Weights of a small GPT-style language model, trained from scratch on English Wikipedia.
Size: width 160, MLP 640 GELU, vocabulary 4096, 6.15M parameters.
Architecture: no biases in attention or MLP, untied embeddings.
Training: a variant of Adam for these matrices, 235M tokens.
MLP neurons of a small language model. Each row is named by its layer, matrix (down: output weights) and neuron, and shows model dimensions 0-95. Each number is 50 + 15 x the weight over its row's rms, rounded and kept within 0 to 99.
A block is one neuron, or neurons of one layer that tend to fire together. Before each block is what it responds to, as a language model described it from the Wikipedia text at the highest values.

The word "and" after a comma introducing the last item of a list or clause, as in "jazz, and" or "Sewu temple"; sometimes "to", "the", or word starts.
L7.down303:73 47 64 44 60 75 70 63 62 84 48 33 47 66 60 27 63 32 33 52 37 47 55 60 44 61 72 49 64 72 64 53 49 51 37 40 37 75 48 63 68 34 39 51 48 22 56 33 85 47 41 62 53 44 66 59 72 42 55 52 51 61 45 44 60 58 19 42 48 44 53 42 68 51 26 52 68 30 77 29 40 70 52 59 61 66 54 45 41 76 43 51 52 52 43 50

Final pieces of a person's first name or middle initial, just before the surname, in lists and tables: Freder|ick, Edward H., Regg|ie.
L13.down101:57 20 48 40 43 62 31 20 54 61 80 66 40 42 59 59 61 44 54 32 34 46 34 63 53 41 49 32 57 50 44 05 66 34 49 37 41 50 64 99 57 69 45 74 32 61 48 58 52 57 52 47 54 20 50 61 54 63 38 59 51 70 53 47 59 43 48 67 36 52 53 58 58 76 43 62 46 39 48 38 62 67 47 48 57 92 44 40 41 52 45 33 34 72 61 30
L13.down245:46 26 42 44 69 41 44 66 33 56 36 63 29 53 20 49 51 06 50 66 72 16 60 62 68 63 51 42 46 41 59 50 39 63 62 70 44 36 68 17 16 38 42 25 44 55 50 46 73 58 52 61 74 56 38 34 55 60 42 44 37 62 66 44 58 50 38 45 60 58 65 66 54 39 29 66 55 34 69 66 49 51 58 47 40 63 58 52 42 54 53 68 38 32 60 33
L13.down271:50 44 69 60 35 46 55 43 67 50 57 19 22 54 65 34 42 32 54 74 39 59 35 47 51 12 53 32 71 45 45 73 57 63 42 53 55 39 53 79 53 47 70 47 43 36 41 62 62 71 25 54 56 57 78 42 41 59 66 26 70 48 45 60 50 48 53 54 60 50 38 49 50 55 31 51 53 58 10 54 46 58 36 13 78 47 69 48 71 34 57 38 71 57 58 46
L13.down308:48 52 46 58 86 54 33 35 75 34 44 47 27 49 38 50 35 61 68 62 62 69 56 87 47 44 51 36 61 41 65 77 49 54 63 48 60 70 32 23 46 38 40 33 46 41 35 57 41 39 56 69 50 41 43 46 71 48 69 61 39 41 55 63 67 34 47 50 41 56 71 59 38 42 51 47 43 34 57 54 43 53 45 57 49 51 55 54 43 57 78 16 26 78 60 45
L13.down388:64 39 44 54 57 34 80 45 60 57 86 52 18 56 23 35 70 30 61 76 65 50 37 15 68 55 50 64 64 60 28 65 61 40 51 54 61 45 67 09 68 45 37 57 44 49 30 68 32 36 36 74 69 38 69 81 39 47 54 47 51 70 53 50 68 47 63 59 48 45 66 54 47 63 42 36 33 26 26 37 35 36 43 34 26 49 44 49 51 58 85 56 42 36 45 59
L13.down522:45 37 45 42 64 38 04 36 47 19 48 63 52 32 41 64 51 31 60 53 29 62 56 55 70 64 63 49 56 55 17 42 64 48 29 60 55 35 65 19 49 36 40 60 50 56 57 50 57 59 46 46 42 57 37 78 61 41 44 52 34 46 42 58 39 55 14 79 58 65 26 50 20 35 31 40 64 61 51 23 57 51 52 39 30 78 71 49 38 44 59 31 68 72 58 38
L13.down545:54 10 55 81 69 58 25 40 55 57 40 32 68 32 39 35 63 49 38 33 51 54 29 48 49 50 69 77 47 58 31 60 56 49 27 46 44 48 45 81 49 59 14 70 55 34 52 58 46 48 47 67 59 45 50 53 47 61 22 30 51 38 49 49 51 46 62 49 42 34 47 67 35 42 46 43 79 46 54 50 58 33 46 82 34 53 40 38 28 31 11 50 49 58 56 30
L13.down587:32 65 65 39 54 14 60 56 37 46 62 41 54 68 34 70 48 29 66 57 25 47 66 35 70 42 54 54 73 24 57 56 63 34 59 43 56 23 64 41 59 37 25 63 52 52 48 59 30 42 41 50 54 50 34 84 35 63 71 48 21 43 46 64 56 36 55 45 34 68 49 20 21 24 60 52 73 44 84 35 50 67 60 52 59 77 68 62 56 86 57 45 65 27 53 70

Periods ending a sentence, often fused to a word's final piece or a closing quote, as in "services.", "Lincoln.", "Dreams".".
L7.down525:31 00 55 45 46 60 51 38 49 70 39 53 51 51 45 46 45 45 42 45 59 64 64 38 73 52 70 30 56 40 48 77 52 68 38 42 62 48 30 99 45 18 47 17 41 49 50 39 33 43 26 43 51 32 44 56 46 49 69 57 60 28 51 66 31 38 18 57 60 37 43 43 63 25 59 51 45 55 62 60 54 27 64 46 54 51 71 62 62 54 63 42 45 56 49 48

Word pieces such as "ra" inside personal and place names, plus initials and particles after a first name: Galbraith, Kraus, M., de.
L7.down228:50 53 58 53 60 49 61 51 45 64 47 63 21 23 47 41 41 54 54 67 61 37 33 47 55 50 44 51 85 65 68 45 63 27 55 39 20 62 82 47 60 63 36 60 40 67 54 30 37 68 00 57 60 41 66 75 36 25 23 68 48 77 52 70 55 43 30 52 53 43 54 39 30 43 47 59 37 49 40 38 48 51 49 52 68 62 52 51 46 53 67 68 45 49 47 44

Short subword pieces in the middle of a longer word split into several tokens, like semi-s|ilvered, multip|l|ayer, sub|s|idiary, st|ab|les.
L7.down635:54 54 69 68 87 47 47 72 25 36 54 48 36 39 33 70 41 65 49 37 41 40 43 55 61 29 76 32 66 54 67 38 63 36 46 59 49 55 62 51 62 68 74 72 35 78 50 34 40 44 57 46 70 62 33 31 42 37 61 52 43 60 34 67 75 29 57 60 54 73 40 44 45 54 55 63 57 66 44 33 32 34 62 33 48 35 65 14 45 67 22 54 42 53 39 66

First word-piece of a verb right after to, a modal or not (e.g. could not indic-ate, to pro-du-ce, may con-vert); also mid-sentence and, to and not.
L13.down22:83 31 80 50 49 51 50 57 61 56 44 71 75 55 77 46 54 35 49 62 68 47 56 42 38 56 64 40 42 30 86 58 29 54 52 16 44 52 51 71 42 55 61 48 42 41 59 44 41 73 23 47 48 50 53 60 35 19 36 62 58 53 70 48 53 46 53 47 55 30 67 71 33 61 37 27 59 36 37 49 62 10 58 53 66 76 24 55 39 48 49 70 48 65 46 40
L13.down40:36 11 48 46 27 63 51 56 45 58 66 78 59 28 53 49 46 29 41 49 78 62 35 60 68 47 81 23 67 37 40 63 21 66 69 47 32 68 52 26 40 39 45 41 49 66 47 32 48 85 62 54 52 66 44 52 63 47 60 44 36 40 56 56 54 53 66 20 47 62 67 77 14 28 37 25 40 54 36 43 56 40 43 45 54 66 40 59 47 55 51 41 65 54 32 35
L13.down127:68 18 47 46 45 34 70 41 58 41 45 47 57 40 42 52 44 58 70 76 63 18 41 39 64 57 52 12 47 59 39 98 46 43 23 67 48 48 74 54 79 45 43 51 56 44 41 52 47 34 67 61 44 53 47 63 24 45 73 73 49 54 32 55 54 47 29 42 58 49 47 32 43 53 71 37 60 73 41 27 53 32 48 57 55 42 75 37 58 24 65 51 46 29 34 52
L13.down152:43 08 65 54 42 43 55 37 38 54 35 48 83 26 50 44 36 54 56 55 50 62 28 60 18 57 39 48 26 33 68 44 46 11 61 32 34 55 76 50 44 34 54 57 65 66 77 49 63 37 65 30 48 62 37 43 47 60 29 31 41 42 50 52 57 35 36 36 65 66 54 74 44 77 51 59 26 50 25 34 21 21 68 66 75 67 55 65 58 41 28 87 34 58 39 54
L13.down199:64 37 26 74 54 37 45 66 83 46 40 54 35 54 45 49 54 45 66 80 80 64 36 49 47 28 49 59 48 58 49 60 51 67 32 18 63 29 62 49 46 32 50 62 55 65 49 53 71 42 31 28 55 57 66 42 61 48 53 54 49 54 21 47 62 48 68 24 46 70 67 46 49 68 69 41 63 49 27 19 76 71 52 48 41 25 78 54 71 45 71 62 34 45 60 41
L13.down373:55 30 37 15 56 49 67 30 44 45 49 64 83 54 71 69 43 59 61 61 76 56 60 31 55 27 74 26 59 41 79 58 68 68 56 35 62 72 53 22 61 16 44 38 33 65 46 25 56 33 59 43 72 47 54 60 48 50 68 69 73 50 82 44 41 50 35 50 56 67 27 38 52 55 59 43 48 41 41 56 45 40 67 49 74 27 42 56 56 36 46 36 58 81 42 32
L13.down387:63 45 54 53 36 56 29 53 75 27 74 51 37 45 38 62 36 68 31 63 32 18 77 27 44 77 45 44 52 35 50 57 56 81 53 39 68 53 54 44 53 71 39 55 61 54 33 63 37 46 37 28 59 73 50 62 39 49 59 40 58 76 38 22 14 19 65 43 44 54 27 40 35 56 52 84 53 48 16 34 58 58 54 64 38 53 29 36 42 45 57 46 55 50 38 73
L13.down434:50 37 47 41 35 57 50 51 55 51 44 92 66 58 38 27 34 37 36 51 45 27 26 41 36 50 31 57 57 61 50 56 65 37 63 28 47 48 51 59 59 27 17 80 49 40 42 30 63 54 40 40 60 52 53 61 62 62 61 37 55 58 59 18 51 54 64 44 21 24 57 43 36 91 63 57 40 27 45 46 65 13 89 67 63 57 39 43 45 48 48 69 74 59 47 71

Mostly "in" right after a verb in biographies and histories (born in, grew up in, buried in, shot in), plus some "the" after verbs and "Website:" in list infoboxes.
L13.down92:51 58 52 42 39 52 04 27 52 28 58 37 47 40 58 47 31 52 33 54 09 44 93 53 24 80 58 61 42 61 24 44 46 37 32 61 57 45 45 10 72 57 81 58 61 70 35 64 70 37 59 45 59 62 43 59 45 51 48 47 44 47 71 57 53 56 24 45 42 22 40 42 26 62 57 44 57 54 75 54 52 70 69 45 41 57 55 71 51 37 57 35 50 43 38 55
L13.down98:53 22 49 57 68 60 32 51 52 48 43 41 56 51 61 46 50 31 37 38 53 52 44 54 47 44 60 40 46 54 45 99 57 48 45 56 43 42 52 71 44 44 54 53 45 62 46 62 54 56 54 46 52 46 42 49 49 48 47 43 57 41 55 52 49 56 32 31 43 45 53 46 54 41 57 57 67 42 52 45 44 43 57 47 52 47 88 52 46 49 44 35 45 49 53 48
L13.down153:41 33 57 43 52 54 50 48 41 59 46 39 53 49 51 39 48 50 50 44 55 53 37 36 57 44 61 18 54 47 38 99 55 61 45 56 60 54 52 68 42 63 40 39 44 65 41 42 61 47 30 68 63 47 57 51 34 47 60 52 45 58 43 58 46 46 40 41 64 40 42 37 54 60 61 53 62 54 57 60 40 32 60 52 65 47 39 39 50 43 65 50 58 42 38 51
L13.down263:50 00 64 54 65 56 45 37 27 47 39 59 52 52 39 29 42 59 55 39 50 51 46 55 48 50 72 27 53 52 46 99 51 53 40 56 56 53 51 79 44 51 39 52 40 36 53 44 56 51 51 51 53 65 40 37 43 66 52 57 56 25 53 33 38 46 40 55 66 61 51 32 46 41 49 70 45 56 55 49 42 41 56 52 48 51 49 49 58 65 37 44 55 59 45 52
L13.down331:64 23 37 66 59 35 32 52 72 68 33 54 33 39 51 27 53 64 46 35 56 67 66 50 59 46 50 79 59 53 39 86 58 33 36 51 40 41 43 99 52 86 09 47 53 64 37 44 62 42 50 48 43 52 26 35 45 55 36 40 31 43 59 22 47 52 49 57 53 71 33 57 63 52 46 55 36 59 49 53 34 68 70 74 35 34 64 53 45 51 50 41 31 64 27 61
L13.down458:54 10 75 40 64 59 37 48 59 46 37 30 52 31 64 61 45 55 58 34 66 61 43 32 62 62 67 46 48 57 44 94 61 31 26 51 49 66 38 83 63 53 56 35 50 51 64 44 46 43 36 39 69 51 52 59 57 42 52 60 28 47 54 64 51 60 33 67 61 63 42 33 69 48 62 44 53 52 59 46 40 51 68 47 47 50 48 69 55 48 47 40 41 54 25 43
L13.down576:51 26 63 49 33 47 64 42 39 49 57 49 16 59 53 52 37 52 45 52 53 52 63 49 55 55 47 29 50 59 53 65 56 24 60 41 49 55 49 69 68 03 50 53 47 59 24 50 62 68 16 58 41 64 53 36 47 52 33 65 50 56 56 36 50 47 48 53 69 63 37 67 49 33 35 51 30 51 40 54 51 83 45 22 74 61 77 57 43 84 72 64 40 40 56 59
L13.down622:39 28 34 75 59 37 35 44 28 62 46 65 39 46 48 63 47 44 57 57 73 52 39 48 47 29 37 61 45 83 35 99 73 41 55 35 64 33 35 82 65 59 54 54 47 26 86 26 41 53 27 65 37 54 65 29 49 49 55 74 65 39 55 60 58 53 76 53 54 52 53 40 36 41 71 48 77 54 48 44 56 54 36 29 50 65 50 38 53 69 50 34 60 38 22 56

Fires on the second or opening piece of a word split into fragments, especially ra after g (grave, gravel, graffiti) and for in forest, foremast, foreign; also bl(amed), str(engthen), b(raw)l.
L13.down82:40 58 45 53 53 74 68 49 34 39 49 53 44 65 64 22 44 29 67 65 47 50 59 62 33 57 54 40 61 32 59 76 53 34 40 39 27 22 76 44 43 60 39 41 29 38 71 54 11 68 40 62 69 34 57 36 67 64 34 28 39 56 56 50 29 40 74 55 18 60 52 55 35 42 76 70 34 52 77 43 55 51 44 50 48 36 58 65 59 43 45 29 64 43 33 62
L13.down252:56 42 62 50 67 51 81 23 51 28 60 43 54 43 53 74 63 64 53 67 33 52 63 58 56 51 52 58 27 43 58 02 51 45 43 48 53 66 41 83 54 33 26 65 61 82 37 37 56 48 54 22 27 67 59 53 58 60 43 28 72 36 48 41 58 54 48 50 58 74 58 43 59 58 52 35 57 58 32 77 52 42 51 47 62 62 12 40 18 36 39 39 29 47 61 72
L13.down276:42 69 83 42 23 63 70 47 19 56 70 48 71 54 51 53 37 41 58 44 45 51 54 55 36 55 48 66 45 43 50 44 36 26 46 32 67 63 62 33 64 40 46 57 57 48 39 44 47 45 33 53 26 47 13 25 46 70 41 40 64 52 62 48 33 47 32 34 83 43 53 45 56 56 50 56 71 63 32 38 88 47 71 49 45 46 43 36 56 51 59 48 51 68 21 45
L13.down407:57 58 39 48 37 75 15 57 57 44 66 48 58 34 17 86 67 68 39 23 22 46 61 54 62 64 39 34 58 55 54 41 85 53 39 23 51 47 46 29 46 69 35 52 53 47 50 34 75 33 37 42 43 60 42 37 47 78 40 52 59 74 59 67 82 54 46 53 51 59 47 34 42 58 67 55 41 53 61 60 34 64 12 31 45 44 71 47 61 53 31 92 42 63 50 32
L13.down430:71 32 56 52 49 54 59 59 61 57 76 71 76 60 45 53 38 26 48 40 18 63 52 46 48 19 44 32 47 54 49 57 28 43 33 25 25 09 49 75 64 38 53 58 53 37 48 55 35 35 19 61 57 34 50 69 47 43 52 48 64 36 37 53 60 56 57 47 49 65 66 66 71 29 66 28 56 37 47 37 59 61 46 49 67 38 59 66 99 32 34 47 77 34 41 50
L13.down490:39 85 61 54 55 51 38 55 36 29 46 44 77 30 11 70 34 53 26 31 67 44 43 68 58 69 35 63 52 33 81 34 64 45 45 77 65 57 44 47 33 47 45 56 52 84 40 54 58 52 55 74 55 40 58 27 67 74 59 67 38 29 34 55 63 66 41 64 51 52 54 45 51 39 46 54 67 51 54 46 53 35 73 63 48 34 45 54 74 49 36 57 24 56 52 45
L13.down509:89 43 37 32 60 48 48 61 36 23 66 55 59 45 28 58 68 26 31 65 54 50 68 69 53 68 66 14 19 29 71 43 58 67 44 76 52 26 40 51 65 48 47 49 37 39 58 43 30 50 60 47 36 46 43 70 62 60 37 84 61 47 43 45 48 38 56 61 37 33 52 38 67 55 65 51 58 43 56 40 76 47 37 35 40 66 72 55 40 40 49 49 61 53 16 68
L13.down625:43 47 64 47 34 49 53 48 44 19 73 63 42 56 36 52 63 30 42 55 32 56 52 35 44 41 55 24 69 78 42 11 52 37 43 56 38 52 55 36 57 37 49 46 57 32 56 60 33 55 87 33 42 50 66 65 58 35 69 34 33 65 59 37 52 48 62 61 55 50 34 38 47 36 63 59 10 61 76 38 39 52 59 57 62 67 61 92 55 75 34 43 58 54 49 59

First word piece of a main verb, or "not"/"also", right after "to", did, could, can or may, as in "to eng(age)", "did not", "could eng(age)".
L15.down30:79 45 68 45 40 70 50 44 21 43 34 40 69 45 51 30 38 66 54 35 49 41 40 44 56 69 37 99 38 56 28 48 58 42 54 61 57 44 57 51 61 79 25 40 54 33 45 48 59 67 44 57 55 38 32 63 42 45 38 45 35 28 30 73 21 55 52 41 52 41 56 31 36 60 48 63 51 15 38 69 43 42 41 54 17 68 33 90 54 54 60 44 71 47 29 62
L15.down63:51 72 39 65 30 42 67 41 35 54 50 27 67 63 50 47 15 47 45 77 41 46 46 52 43 70 34 41 48 45 31 83 41 37 41 57 50 17 75 42 61 31 48 51 48 36 63 56 34 72 51 41 66 60 34 40 54 32 37 52 56 57 35 43 40 49 48 85 58 51 32 62 51 18 40 75 48 45 71 67 59 59 64 63 43 47 69 47 36 34 49 48 63 49 60 23
L15.down146:44 35 30 55 49 47 66 53 66 63 71 71 48 71 50 22 62 44 43 59 73 47 43 37 47 68 48 44 54 66 45 75 58 48 12 75 51 68 51 46 18 64 30 41 64 37 51 44 37 44 66 54 55 53 43 48 35 48 53 34 51 25 40 50 53 50 75 46 56 72 70 41 54 56 64 51 56 50 57 49 53 52 37 82 58 72 75 59 40 68 83 59 70 18 62 62
L15.down260:37 55 62 60 42 40 64 50 60 57 00 75 58 42 43 47 49 54 64 44 35 37 42 39 31 68 42 63 80 49 27 61 44 84 44 39 44 57 45 56 43 65 38 56 74 61 60 67 29 43 47 50 35 25 55 61 46 30 51 43 68 32 60 39 70 56 50 52 56 47 55 58 21 59 71 51 47 67 27 37 38 31 47 80 53 52 46 60 65 58 31 64 40 58 70 60
L15.down309:39 45 65 72 77 30 55 56 40 47 44 48 49 45 45 71 25 32 35 39 63 67 53 57 25 48 50 40 34 67 61 46 53 60 26 46 36 56 52 69 45 50 84 30 45 53 45 44 35 61 26 53 41 52 71 48 40 30 53 27 72 49 61 58 49 50 50 52 47 40 72 60 59 64 28 55 54 48 43 39 53 61 66 51 54 63 67 61 67 58 37 61 14 83 73 33
L15.down310:67 41 44 75 35 51 53 40 36 65 24 63 61 15 43 33 62 71 57 50 41 45 30 38 48 54 73 50 56 48 43 26 39 44 38 71 58 70 49 22 78 46 49 80 76 44 66 43 66 81 54 29 36 77 53 48 48 80 62 49 45 35 58 53 33 76 30 43 63 87 38 52 59 27 46 55 56 44 37 48 47 44 74 70 69 37 62 56 43 42 60 61 52 48 43 07
L15.down462:63 27 41 46 52 46 65 35 51 55 60 44 45 58 56 62 74 56 67 52 38 35 45 45 36 42 54 55 56 58 51 42 42 18 44 67 81 71 38 62 40 57 54 29 50 55 68 19 49 44 47 69 41 61 55 59 35 37 58 47 43 37 51 42 37 52 69 29 37 79 71 63 63 61 45 57 48 81 31 57 75 38 25 78 56 44 42 36 44 62 67 55 52 63 27 44
L15.down610:51 27 36 47 44 33 44 57 67 44 23 50 43 32 60 41 39 45 44 58 24 55 44 43 55 69 60 26 35 35 61 67 55 55 66 58 56 55 65 63 41 41 66 99 56 65 17 76 62 77 44 33 33 24 36 69 73 54 47 49 57 69 44 31 23 60 35 55 48 50 36 59 64 30 35 51 64 47 69 66 52 33 61 66 40 47 70 40 55 66 38 42 43 73 50 52